config = dict(
    rope_fraction=1.0,
    bias='none',
    parallel_block=False,
    init_std_up=0.0232,
)
MLP neurons of a small language model. Each row is named by its layer, matrix (up: input weights) and neuron, and shows model dimensions 32-127. Each number is 50 + 12 x the weight over its row's rms, rounded and kept within 0 to 99.
After each neuron's rows, "fires on" lists the tokens most often at its 100 highest values on Wikipedia text that the model never trained on.

L6.up165:40 39 37 46 46 45 51 46 43 53 51 40 45 53 47 54 42 53 41 33 57 37 55 63 65 41 50 49 48 53 32 45 55 66 51 39 56 26 48 48 44 47 59 68 35 38 60 60 57 63 62 36 38 50 62 35 55 48 36 43 54 39 61 65 64 47 29 54 58 40 48 50 23 38 30 49 46 57 37 62 60 47 47 41 47 82 45 34 51 31 43 45 62 32 43 53
fires on: "op", "et", "ra", "or", "av"

L3.up744:49 48 43 77 54 35 67 28 64 38 37 57 57 44 66 11 70 53 84 45 73 46 65 49 40 55 57 69 51 67 58 54 35 59 58 30 54 43 34 47 55 43 31 62 56 46 47 64 72 78 52 56 35 60 50 51 44 61 44 48 48 48 53 55 48 51 83 40 43 55 43 63 55 45 61 34 46 52 34 52 39 50 55 59 75 62 46 55 46 46 47 53 65 44 53 48
fires on: "her", "ly", "ing", "ong", "ual", "ic"

L3.up169:43 34 52 56 59 58 62 38 39 45 39 50 45 46 41 45 64 60 52 63 38 31 54 55 56 49 33 52 75 46 31 30 47 47 52 60 19 40 67 51 44 40 48 46 31 56 57 48 41 26 58 53 65 53 39 73 36 29 63 67 36 16 51 54 53 32 52 63 54 27 62 56 69 58 45 50 94 65 62 37 58 42 39 51 56 38 46 52 57 42 57 32 54 58 38 50
fires on: " loc", "|---|---|---|---", "|---", "pl", "ial", "ide"

L7.up17:40 56 39 60 77 57 57 34 63 63 54 38 42 33 43 66 71 54 56 29 45 68 55 36 52 62 56 68 43 74 49 64 46 50 54 39 40 65 69 79 49 36 50 43 36 43 34 66 57 47 54 44 30 33 70 66 47 57 71 36 65 44 39 36 31 34 57 63 59 57 63 53 36 29 55 58 68 54 30 49 46 30 52 35 61 66 42 52 44 62 58 53 77 35 57 62
fires on: "our", "ir", "ix", "g", "le", "if"

L5.up113:65 51 62 64 61 34 42 61 53 48 61 27 37 35 53 60 58 59 27 31 25 34 42 55 37 27 51 39 54 32 52 54 35 44 47 59 23 52 62 31 43 34 39 60 36 52 41 47 56 52 25 52 66 50 68 54 51 34 59 52 56 43 53 40 42 41 51 43 49 60 25 32 43 41 50 59 56 54 68 43 31 50 46 66 58 69 58 64 47 39 50 39 59 66 26 56
fires on: "ain", "ur", "ut", "resent", "ign", "on"

L5.up300:40 44 51 68 55 42 59 57 54 44 65 23 57 35 48 52 32 53 44 50 44 50 53 58 51 44 58 41 70 57 59 59 37 30 51 36 54 44 68 42 35 37 43 61 40 43 72 48 67 61 18 37 71 76 32 57 75 46 48 58 26 59 57 54 50 63 53 44 42 52 47 26 43 32 59 59 59 64 58 49 33 29 56 49 53 46 52 18 36 48 45 35 61 64 42 52
fires on: "er", "resent", "ow", "on", "ed", "est"

L5.up447:70 39 68 55 56 37 45 63 71 31 51 30 50 40 75 73 50 44 48 77 63 32 36 41 42 43 47 62 59 54 44 58 55 79 36 37 59 45 57 43 51 48 69 33 54 29 54 57 36 45 48 48 61 47 78 32 25 45 46 41 53 66 47 54 56 21 59 49 59 51 45 68 62 74 26 48 57 72 51 52 52 36 61 37 46 40 49 46 60 44 48 37 45 50 49 32
fires on: "0"

L5.up69:46 55 71 45 57 51 61 67 50 63 43 36 18 55 47 47 40 49 47 49 56 45 29 46 66 45 55 48 67 26 57 47 56 54 30 32 41 40 54 54 53 46 52 31 33 67 52 73 43 48 52 52 68 62 53 56 36 34 44 40 62 52 58 73 52 58 33 51 42 63 41 47 38 50 62 65 44 51 30 42 62 26 67 38 34 51 60 54 64 44 52 61 54 36 56 34
fires on: "em"

L5.up625:50 60 57 54 74 40 54 43 40 44 37 51 65 66 46 48 60 49 55 48 55 54 52 60 47 66 57 63 43 51 60 32 37 45 41 73 44 35 46 52 76 51 45 49 67 73 45 52 43 55 59 49 52 68 54 57 66 54 58 31 43 47 37 63 54 51 34 50 36 85 49 54 33 53 42 33 69 56 56 66 38 50 42 22 42 35 44 55 59 54 36 50 57 53 40 55
fires on: "ol", "E", "h", "ul", "od", "un"

L6.up418:43 64 57 73 58 40 66 34 33 50 39 46 55 28 43 43 43 42 38 56 48 59 38 36 29 38 52 36 26 55 68 48 72 57 51 47 60 28 46 45 61 35 43 41 37 32 35 58 62 63 55 65 60 23 38 32 42 33 53 60 32 52 33 35 45 26 29 55 63 70 46 44 40 26 64 43 36 62 52 39 31 61 43 59 72 42 66 64 57 56 55 34 34 44 54 38
fires on: "id", "ud", "ian", "er", "mer", "1"

L10.up627:43 55 50 42 56 64 31 29 46 55 64 49 56 56 57 39 48 53 55 55 49 43 47 51 59 60 59 38 42 62 48 51 66 25 45 51 52 55 59 37 65 59 39 61 35 67 52 68 70 41 25 43 63 35 79 57 60 40 70 44 60 47 42 46 67 42 69 71 55 52 44 77 48 54 46 51 69 31 62 42 64 48 50 25 42 63 54 41 56 60 40 49 44 52 45 37
fires on: "-", " ("

L7.up93:55 49 46 37 25 43 54 63 40 61 47 45 66 39 60 50 49 57 57 57 58 48 46 47 65 32 77 34 54 59 46 56 28 78 48 52 38 56 48 56 55 51 43 59 13 54 45 50 68 57 64 64 49 50 60 46 43 53 21 54 42 74 45 51 80 55 43 41 44 62 45 56 53 51 45 52 74 61 45 26 56 38 50 47 33 45 46 53 49 71 36 54 70 32 49 22
fires on: ".\n\n", "\n\n", "e"

L5.up767:43 57 35 49 53 65 60 65 52 67 61 48 49 48 77 71 38 56 68 51 55 37 57 48 53 58 70 43 50 34 49 41 43 37 40 39 81 45 49 63 55 39 53 49 64 38 58 59 61 58 66 67 56 59 48 55 64 42 45 68 37 36 41 41 37 60 63 58 45 59 47 60 45 51 74 58 42 43 61 52 33 62 29 47 55 40 36 67 36 56 76 52 42 54 57 40
fires on: "on", "amil", "il", "ill", "ab", "ac"

L3.up244:51 44 55 58 42 43 56 63 41 79 40 54 35 57 57 56 28 48 44 53 40 60 60 48 41 64 28 48 72 42 57 57 35 54 52 68 47 37 67 48 57 43 61 37 58 46 36 30 46 32 69 50 57 57 47 25 47 57 67 53 45 34 55 71 43 55 59 46 47 40 54 41 54 71 40 48 54 49 38 69 43 63 48 52 38 42 52 44 59 45 56 57 32 38 26 47
fires on: " St", "ina", " Jan"

L7.up2:53 54 45 31 08 42 22 46 42 32 52 43 55 34 60 52 24 35 42 73 68 58 45 23 70 44 65 47 41 57 69 45 52 66 58 47 48 46 63 57 39 55 49 56 45 43 55 57 75 50 59 34 49 28 72 39 57 59 49 69 43 72 49 51 62 64 75 57 43 58 52 51 51 43 47 37 66 75 36 45 28 51 52 41 50 68 64 53 47 76 43 52 52 39 47 33
fires on: "e", "st", "ist", "ri", "et", "u"

L3.up370:41 45 46 54 55 36 43 42 54 41 38 74 44 50 61 56 54 51 82 47 45 48 52 56 34 50 46 55 52 40 56 25 48 29 49 43 41 58 49 50 49 49 47 54 32 43 43 45 59 46 71 55 40 64 50 64 53 55 34 50 54 57 44 41 57 59 74 54 49 72 56 60 69 49 71 24 56 41 38 35 58 68 56 65 65 50 47 55 65 29 60 34 34 45 65 55
fires on: "ing", "ire", "ual", "eral"

L9.up62:35 45 43 40 59 42 37 44 47 42 41 46 42 53 59 38 35 44 43 57 33 35 63 37 77 31 50 52 48 58 68 47 69 29 52 46 67 48 48 56 63 34 51 66 50 52 45 56 64 39 44 45 24 30 54 17 34 57 33 43 44 65 44 62 48 60 27 60 56 75 40 53 46 48 55 29 34 38 60 47 54 53 62 53 37 67 43 51 66 50 66 59 79 54 61 45
fires on: " |", "."

L3.up730:59 71 41 63 50 43 69 47 72 52 33 20 61 38 60 50 51 60 42 51 59 58 51 56 49 37 49 54 50 48 60 30 36 42 47 41 33 55 50 59 43 31 34 41 65 56 68 51 41 51 53 54 68 56 41 39 30 79 23 55 60 54 47 40 63 34 73 57 57 46 43 55 39 48 40 41 67 52 67 56 36 51 43 66 47 34 40 33 45 43 58 43 50 53 61 39
fires on: " att", "l", "at", "on", "ng", " off"

L5.up534:58 42 63 64 55 56 37 44 61 47 51 44 22 51 60 79 68 41 61 57 57 69 39 36 65 73 43 31 63 45 60 54 44 54 38 52 59 45 41 44 67 42 59 28 41 39 40 34 35 57 67 41 82 44 45 61 22 47 44 51 44 67 53 49 56 48 50 44 61 51 47 53 43 37 31 45 68 76 42 58 52 61 54 44 54 65 70 45 64 42 55 48 37 38 44 44
fires on: "9", "1", "3", "7", "5", "4"

L3.up44:47 61 61 63 26 33 48 61 56 47 43 57 49 53 60 64 68 71 39 47 40 48 34 43 42 25 31 50 53 51 51 45 43 31 32 47 51 48 52 54 46 47 23 51 49 69 48 74 66 47 61 71 46 39 46 40 39 49 38 41 64 35 53 27 39 48 67 46 36 45 38 30 53 31 53 49 60 44 50 65 57 70 37 59 59 40 60 44 63 38 40 57 35 59 53 79
fires on: " out", " up", " over", "ut", " off"

L5.up0:47 67 56 68 71 34 57 54 51 43 48 56 69 45 48 56 52 79 65 67 57 59 62 33 44 52 41 56 47 65 79 38 18 48 64 29 41 51 45 57 52 45 42 54 44 76 51 49 24 57 40 60 45 45 52 30 42 68 45 49 52 57 40 26 42 67 65 51 67 37 57 34 53 32 26 55 46 36 57 52 64 49 26 60 54 42 60 41 48 47 56 25 46 54 65 30
fires on: "l", " Bl"

L5.up92:41 52 51 43 58 46 57 43 66 34 49 43 55 64 45 24 55 50 60 58 24 61 47 43 56 54 58 57 58 46 59 51 47 68 42 51 41 57 51 29 69 53 56 55 46 40 52 60 53 36 47 37 60 62 39 33 50 39 31 50 49 44 52 50 61 63 61 54 47 47 41 43 47 72 32 70 52 61 39 34 35 63 56 42 56 46 60 71 51 32 44 55 37 46 39 51
fires on: "n", "il", "L", " pol"

L6.up304:57 62 50 51 42 56 45 67 42 52 43 43 46 45 48 71 42 69 56 53 55 44 62 48 47 64 41 60 44 38 76 60 51 51 27 33 54 36 45 46 65 58 58 63 38 43 59 68 47 30 78 45 62 48 50 35 66 55 52 43 46 59 49 51 28 51 58 65 73 55 26 45 63 41 63 61 51 57 62 62 37 55 47 15 61 19 33 63 73 56 49 33 52 53 40 27
fires on: "ill", "ed", "1", "2", "ul", "il"

L3.up192:59 58 48 63 44 57 43 44 59 48 38 47 31 43 40 43 45 57 53 48 44 62 54 56 46 66 43 28 69 44 84 31 57 42 37 51 59 70 37 54 43 46 38 49 49 44 64 40 35 26 68 44 72 31 51 51 48 43 62 46 48 52 48 62 54 56 65 37 61 35 29 42 63 59 54 34 37 33 50 33 52 40 72 50 48 32 58 31 64 63 48 55 65 65 62 33
fires on: "iv", " War", "es", "ion", "uring", "ubl"

L7.up424:58 55 53 29 71 40 55 54 48 71 54 47 49 67 49 52 41 44 48 59 48 62 52 36 47 73 55 54 60 29 48 63 62 69 39 48 50 55 37 33 50 62 57 51 40 46 39 66 45 42 44 39 61 48 74 52 40 65 39 59 32 44 37 61 52 59 41 26 57 27 51 47 64 35 34 73 89 34 43 38 52 45 45 30 78 65 42 37 44 50 45 51 27 37 53 40
fires on: " –", ")", "A", "x", "an"

L7.up243:45 46 55 41 35 37 32 37 78 36 43 33 55 66 33 68 55 39 89 43 44 43 43 43 35 57 68 54 58 43 75 56 43 56 48 38 44 67 63 39 48 40 48 37 47 54 52 65 42 74 39 41 59 49 51 50 63 45 40 53 58 59 58 42 45 58 60 47 57 40 47 39 61 52 36 51 38 69 46 56 35 48 63 48 42 48 39 57 55 50 51 62 36 47 36 58
fires on: "m", "n", "L", " and", "d"

L5.up498:47 62 54 39 38 51 69 62 36 74 38 47 64 47 43 60 44 30 44 70 43 25 65 50 60 43 70 37 52 54 39 52 77 56 45 50 48 66 59 49 41 38 53 47 41 61 55 38 70 59 59 57 59 51 44 44 58 34 43 37 59 61 49 48 57 55 35 53 54 50 34 32 37 66 34 57 70 65 36 39 40 52 53 54 56 70 46 23 62 67 20 34 40 48 48 55
fires on: ".\n\n"

L7.up482:47 41 30 35 40 52 55 46 77 66 61 50 42 49 64 50 48 34 51 61 45 44 51 48 91 46 46 43 73 60 69 38 60 63 59 42 56 31 40 52 55 37 40 80 47 50 38 51 61 42 51 56 52 30 41 27 30 58 32 50 58 42 55 77 59 69 48 47 53 55 62 50 52 50 50 46 27 54 39 68 67 44 61 48 43 62 53 50 52 33 74 53 42 65 50 57
fires on: " |"

L6.up382:59 34 66 50 24 51 42 42 46 50 23 35 50 63 51 33 45 62 29 59 47 72 34 53 37 67 33 69 54 40 55 52 51 51 41 45 62 67 56 34 53 42 59 58 62 43 23 30 58 41 66 48 48 72 62 55 43 56 50 58 57 42 46 43 56 41 54 57 48 34 64 44 51 59 29 39 40 45 24 42 39 57 55 61 42 52 40 41 54 31 53 56 67 39 44 54
fires on: " St", "t"

L6.up419:45 60 63 51 54 59 51 38 62 58 54 34 26 42 35 49 69 45 37 53 34 86 56 35 67 56 44 51 55 57 57 46 59 44 37 43 47 50 40 60 32 48 57 31 61 61 52 55 29 21 49 32 68 38 53 52 50 56 41 47 53 50 60 43 37 55 69 62 64 33 57 34 48 42 48 23 64 45 57 53 66 46 60 61 63 46 61 33 72 67 42 37 58 31 50 35
fires on: "ubl", "iv", "if", "u"

L5.up158:42 41 39 57 68 55 70 35 56 56 44 56 54 52 53 61 66 71 75 39 51 53 56 43 52 71 48 54 49 41 48 71 46 51 51 59 49 41 44 45 67 33 41 30 27 53 56 30 53 51 53 35 25 53 49 77 37 23 49 46 59 53 55 39 39 25 50 49 36 53 36 65 53 44 37 37 64 68 41 60 54 31 78 40 46 60 45 52 71 65 68 56 59 36 29 46
fires on: "9", "ir", " time"

L6.up214:45 63 79 59 58 63 65 50 55 34 37 46 41 50 67 25 47 60 25 54 63 60 31 40 56 35 55 54 44 32 41 52 47 43 50 43 38 57 49 39 48 53 60 59 56 58 38 45 49 51 52 51 61 53 48 51 36 26 41 46 41 32 52 60 52 29 49 49 33 76 26 54 54 35 46 69 66 60 70 44 49 61 62 34 34 52 58 64 73 42 34 29 49 51 35 35
fires on: "ol", "em", "m", "iam", "ul"

L7.up767:66 79 53 52 50 54 50 32 60 49 51 40 53 53 42 49 50 49 31 30 22 64 61 64 67 21 46 49 47 55 60 56 65 57 43 70 42 56 63 60 50 61 61 56 44 52 45 67 28 50 47 43 36 55 45 42 59 75 61 54 34 42 69 42 53 27 35 24 49 40 62 43 37 68 59 72 45 32 56 46 62 65 51 28 40 47 45 52 50 42 36 49 53 80 54 37
fires on: " o", "it", "o", "ro", "oun"

L7.up743:44 55 79 42 57 38 24 54 38 34 47 37 67 56 21 45 48 47 46 51 47 69 58 33 44 56 53 75 39 39 47 62 35 35 52 68 53 51 69 54 59 32 55 64 54 56 32 60 40 36 52 46 60 49 74 42 41 69 52 44 50 57 47 61 54 47 54 62 52 57 49 49 36 60 42 62 69 91 63 81 37 60 64 28 62 40 33 53 44 54 50 48 42 59 43 58
fires on: "ol", " of", "ul", "att", "ram"

L7.up237:45 42 48 50 56 38 45 67 46 60 54 52 35 72 48 40 39 37 70 31 51 22 54 49 36 59 50 63 26 54 52 59 32 36 34 74 57 34 62 37 64 49 47 58 48 58 54 52 57 20 59 45 44 44 68 24 29 65 41 40 38 40 49 60 28 44 44 46 80 39 46 46 52 54 48 52 55 43 26 57 49 42 58 58 33 36 52 67 58 40 45 55 47 50 34 26
fires on: "cc", "en", "ue", "s", "ens"

L6.up93:65 49 43 46 50 50 49 68 32 40 36 62 57 47 29 53 46 48 72 50 63 54 44 56 63 42 45 37 50 41 45 39 32 57 54 61 59 40 56 55 27 48 52 61 58 56 46 30 48 67 55 71 67 52 61 44 66 55 45 59 59 55 52 50 66 53 52 42 41 37 51 59 41 82 56 59 72 48 55 60 55 56 44 45 52 68 65 41 28 66 30 63 66 56 41 66
fires on: "s", "t", "p", "g"

L10.up714:46 54 57 52 49 48 69 55 32 39 49 29 39 56 47 56 60 34 58 75 50 61 50 22 31 41 56 64 77 50 47 37 55 16 53 50 63 52 37 52 43 43 45 57 34 46 62 53 38 34 48 41 33 58 48 42 59 46 39 53 37 58 42 54 76 64 58 66 47 48 39 45 60 49 37 42 74 55 70 42 70 59 50 25 52 23 28 64 47 39 31 33 58 49 54 40
fires on: " M", "n", "w", " R", "l", "ann"

L5.up88:65 38 59 56 47 48 38 61 58 61 50 53 59 53 57 39 42 79 31 45 38 43 29 57 46 55 32 62 59 66 72 60 38 59 52 37 53 59 81 38 48 49 59 57 51 62 38 48 49 32 63 52 60 69 48 56 64 40 42 49 26 47 51 49 59 35 42 32 49 45 71 39 45 54 56 54 48 84 47 49 38 30 67 51 44 50 55 61 42 60 44 63 61 35 45 55
fires on: "f", "n", "t", "re", " /"

L5.up237:49 61 54 60 42 48 34 49 53 72 21 62 51 50 56 43 48 53 51 42 61 40 14 38 42 46 32 75 63 53 55 65 40 32 44 49 52 38 49 46 42 45 61 78 65 41 47 38 72 43 70 48 46 48 66 62 53 75 41 53 57 49 43 41 45 41 62 48 31 28 55 53 45 41 55 49 57 46 30 42 41 54 55 55 49 34 38 67 64 36 45 78 69 77 64 67
fires on: " out", "ap", "ong", "ay", "fer", "ord"

L5.up429:47 44 53 53 52 66 31 40 72 45 44 42 63 55 62 61 60 54 72 69 60 46 28 53 59 47 54 56 53 41 40 50 39 65 30 60 73 60 52 50 32 36 53 37 46 46 36 70 46 52 57 40 45 69 71 27 48 30 45 46 34 53 47 40 45 53 65 47 43 62 57 59 37 65 26 44 51 67 43 67 30 49 63 38 57 34 47 45 53 54 29 41 30 47 54 71
fires on: "0", "b"

L7.up151:73 65 59 52 48 39 37 73 48 67 74 18 64 30 49 55 49 47 63 63 37 53 59 57 61 39 73 58 41 62 40 30 43 70 61 44 53 50 59 49 47 26 42 45 45 53 56 52 60 48 50 43 67 54 33 58 40 54 23 51 48 66 32 32 41 41 68 49 58 55 51 62 39 34 37 45 73 44 52 54 67 56 57 54 67 52 55 62 47 56 37 39 49 36 63 49
fires on: "l", "e", "re", "st", "p"

L3.up210:45 29 71 44 13 54 42 74 46 39 38 53 50 62 50 68 59 58 59 58 29 71 31 53 44 64 45 64 43 47 78 52 49 39 56 54 34 53 59 44 53 27 56 50 58 34 25 37 53 52 44 44 52 65 68 35 44 53 52 63 70 39 42 40 69 49 64 47 63 26 55 40 58 54 37 36 43 41 25 70 41 50 50 52 27 57 52 30 51 65 57 44 48 50 48 53
fires on: " St", "t", " st"

L9.up59:29 52 50 56 38 64 41 53 49 53 55 32 66 38 58 40 48 44 53 46 68 53 46 60 64 52 58 49 57 42 50 67 63 73 31 35 43 54 40 45 51 77 43 52 56 57 57 28 53 65 61 47 56 55 62 41 56 27 44 57 52 68 51 62 55 53 45 59 55 41 59 70 42 43 45 71 57 54 52 77 47 29 44 49 55 70 53 39 77 49 52 43 71 55 28 67
fires on: "or", "ra", "ed", "ric", "a"

L3.up160:68 58 65 24 48 62 76 32 39 34 45 40 45 20 15 55 40 64 68 53 59 52 41 56 48 53 49 50 47 56 40 26 46 40 45 51 47 35 58 45 40 46 41 43 55 68 60 45 44 41 53 39 74 61 52 44 55 28 23 52 57 39 53 38 58 45 41 54 55 39 66 63 48 47 48 39 60 57 50 13 50 36 30 50 42 55 41 61 49 63 53 63 56 56 52 37
fires on: "ial", "fer", "ess", " Part", "|---|---|---|---", " |"

L5.up394:30 61 57 63 53 44 43 42 56 74 42 48 50 65 54 25 43 72 55 56 48 47 51 59 53 47 60 37 42 76 53 43 80 50 59 38 63 34 49 36 46 45 27 47 45 42 67 65 34 42 61 57 69 56 44 48 74 30 56 49 53 45 62 14 34 46 31 48 43 50 38 40 58 44 48 51 22 59 57 66 35 47 49 62 45 52 53 57 40 48 50 32 39 54 46 69
fires on: "re", "er", "amil", "ir", "ver", "id"

L9.up153:62 34 58 48 49 65 71 30 57 65 32 75 56 53 44 42 34 54 71 49 69 31 45 57 53 47 40 35 51 65 45 41 42 59 59 40 63 38 46 50 52 51 44 82 55 46 44 49 19 60 54 62 51 54 53 33 58 60 43 53 70 35 51 36 55 57 52 64 37 53 54 59 44 63 44 46 56 53 68 62 53 42 50 56 73 68 52 59 53 59 49 50 50 54 50 38
fires on: "ri", "u", "ill", "s", "t"

L5.up559:34 41 63 64 44 62 63 44 82 49 29 54 41 59 62 63 52 50 66 46 49 61 60 48 54 65 58 49 52 56 58 62 34 43 29 52 62 52 44 58 68 50 48 30 47 33 23 51 38 37 31 47 41 35 28 69 36 37 47 44 40 57 62 54 56 56 57 69 54 40 45 47 58 34 37 48 52 84 42 51 32 61 67 45 44 52 36 43 80 59 43 47 65 32 56 45
fires on: "9", "8", "7", "6"

L3.up458:33 31 58 50 40 62 62 50 55 37 69 34 36 39 40 71 82 55 34 53 60 46 51 56 62 55 71 61 53 41 44 38 56 72 50 43 34 44 56 46 52 38 29 45 33 49 47 58 56 40 39 25 62 51 58 38 41 62 22 20 49 52 51 53 56 47 53 57 46 31 41 53 44 53 39 61 69 54 50 64 45 54 40 66 69 56 70 57 59 50 54 73 46 60 46 42
fires on: "st", "ough", "ing", "ite", "ther", "op"

L3.up324:56 60 65 61 84 44 60 54 49 39 37 46 63 48 48 47 66 64 55 66 64 53 68 51 46 50 33 48 64 42 77 34 42 40 49 44 40 51 37 37 50 39 48 59 37 57 33 51 34 55 61 66 34 48 67 18 49 51 33 46 42 72 56 35 46 25 62 38 57 34 33 40 44 32 53 50 61 38 46 37 78 58 50 51 50 58 43 69 45 51 59 38 56 43 50 46
fires on: "al", "l", "ust"

L3.up51:44 40 66 47 53 57 56 60 76 42 68 63 57 45 58 57 43 62 49 46 41 57 48 39 48 40 52 54 47 42 75 57 53 50 35 47 48 58 84 50 40 39 64 32 42 48 52 52 36 57 58 52 38 46 57 43 78 46 47 48 46 54 45 69 58 35 24 36 44 51 55 55 56 46 65 59 42 57 28 50 56 60 59 17 31 44 50 52 49 62 58 43 78 69 70 77
fires on: "oun", "al", "oin", "and", "ro", "igh"

L5.up444:69 29 57 70 35 47 58 60 39 40 43 45 42 55 50 66 32 51 35 84 67 30 45 38 42 43 46 39 37 42 34 49 51 22 60 48 59 63 47 36 58 40 49 58 59 37 54 34 40 58 49 56 35 46 65 35 49 43 33 48 57 41 47 42 63 55 62 47 58 51 32 40 43 26 50 35 74 46 59 48 27 73 51 47 49 36 40 53 49 46 70 54 59 35 53 43
fires on: "w", " pl", "l"

L3.up93:59 47 52 45 30 58 55 64 45 41 59 33 37 32 38 69 59 52 58 47 56 42 18 45 45 39 56 47 55 66 30 38 65 59 20 47 49 68 44 45 36 34 46 48 44 58 44 47 38 38 40 42 48 48 64 45 36 78 49 44 33 59 48 51 52 42 44 40 30 44 59 54 20 60 45 64 50 35 50 85 66 55 33 46 59 49 50 71 75 51 62 56 73 71 72 57
fires on: "ge", "z", "o", "ite", "st", "i"

L6.up55:44 60 55 50 40 46 73 57 65 59 24 51 56 51 18 43 49 48 46 52 36 38 49 65 43 44 52 50 54 50 40 19 30 64 46 35 43 56 41 31 56 41 51 69 53 44 38 48 46 68 49 58 50 78 47 60 53 46 52 56 62 44 53 45 27 61 40 66 44 50 42 79 79 45 38 35 53 36 59 48 54 47 40 36 46 54 64 63 61 49 57 44 29 52 55 49
fires on: "t", "d", "r", "s"

L10.up169:52 61 54 50 62 52 64 58 53 28 32 64 53 61 60 49 58 32 54 52 38 74 51 61 38 49 70 48 50 65 58 51 44 42 65 52 52 30 65 56 46 44 40 52 40 73 43 48 39 67 58 71 55 42 38 63 57 46 66 52 54 54 45 35 40 75 68 43 26 55 60 40 33 41 39 49 66 47 50 69 61 60 54 49 49 64 45 57 39 50 26 56 51 41 62 53
fires on: "ing", "d", "att", "g", "t"

L5.up151:58 69 60 65 44 51 65 36 45 37 65 50 28 39 53 40 53 59 16 50 69 39 33 55 45 43 39 64 71 47 40 50 52 42 49 46 39 37 67 65 33 34 64 49 38 59 44 46 62 41 61 52 59 34 63 48 47 51 43 41 61 30 52 40 53 50 54 50 41 34 58 49 46 24 53 50 58 68 38 40 59 70 46 69 47 52 50 41 56 40 47 57 42 71 38 45
fires on: " out", "ff", "ut", "pp", "ong", "ld"

L6.up14:27 50 59 59 24 54 41 57 43 29 44 31 28 66 43 44 66 53 42 58 29 29 36 45 69 60 37 70 67 54 51 46 45 48 32 47 41 51 58 47 47 43 48 40 54 49 43 30 41 29 69 38 58 38 46 36 61 56 44 40 39 47 45 42 50 57 56 59 36 55 70 52 35 71 25 56 33 53 32 66 49 62 43 40 24 51 41 51 61 36 65 51 46 54 77 59
fires on: "m", "n", "t", "ph"

L6.up101:53 31 63 59 36 47 47 22 56 50 61 80 52 52 48 54 42 62 57 59 59 50 27 46 41 40 70 38 61 61 66 48 42 30 42 57 53 56 49 50 51 20 32 45 46 58 43 48 46 35 53 57 68 65 53 66 57 27 58 48 44 15 52 49 60 35 37 47 57 47 49 58 52 76 51 44 69 45 49 40 47 58 39 42 44 47 84 65 24 46 72 55 41 48 41 53
fires on: "m", "ill", "b", "n", "ant", "t"

L10.up495:31 36 60 55 55 69 63 39 71 50 47 60 53 31 33 47 55 49 68 33 40 41 54 49 42 60 55 57 33 55 58 53 69 40 64 56 52 56 68 39 53 64 44 52 43 49 49 63 46 31 35 54 38 37 53 68 62 33 50 54 38 51 62 26 41 40 55 53 66 67 52 54 63 48 57 55 72 54 39 52 74 20 63 66 61 78 61 52 35 36 58 66 65 19 63 57
fires on: "ound", "in", "g", "ru", "ir", "am"

L10.up504:33 43 42 44 50 55 59 49 31 36 78 27 59 49 42 39 60 45 50 68 54 36 53 55 58 51 69 61 58 49 43 57 48 31 52 41 45 43 40 46 66 41 30 68 37 43 71 42 13 42 40 52 72 59 47 45 45 60 47 70 57 74 58 55 66 65 72 54 48 48 28 53 50 36 38 45 52 70 64 48 56 57 61 49 59 44 54 43 47 53 54 32 64 65 47 40
fires on: " R", " M", "n", " H", "R", " S"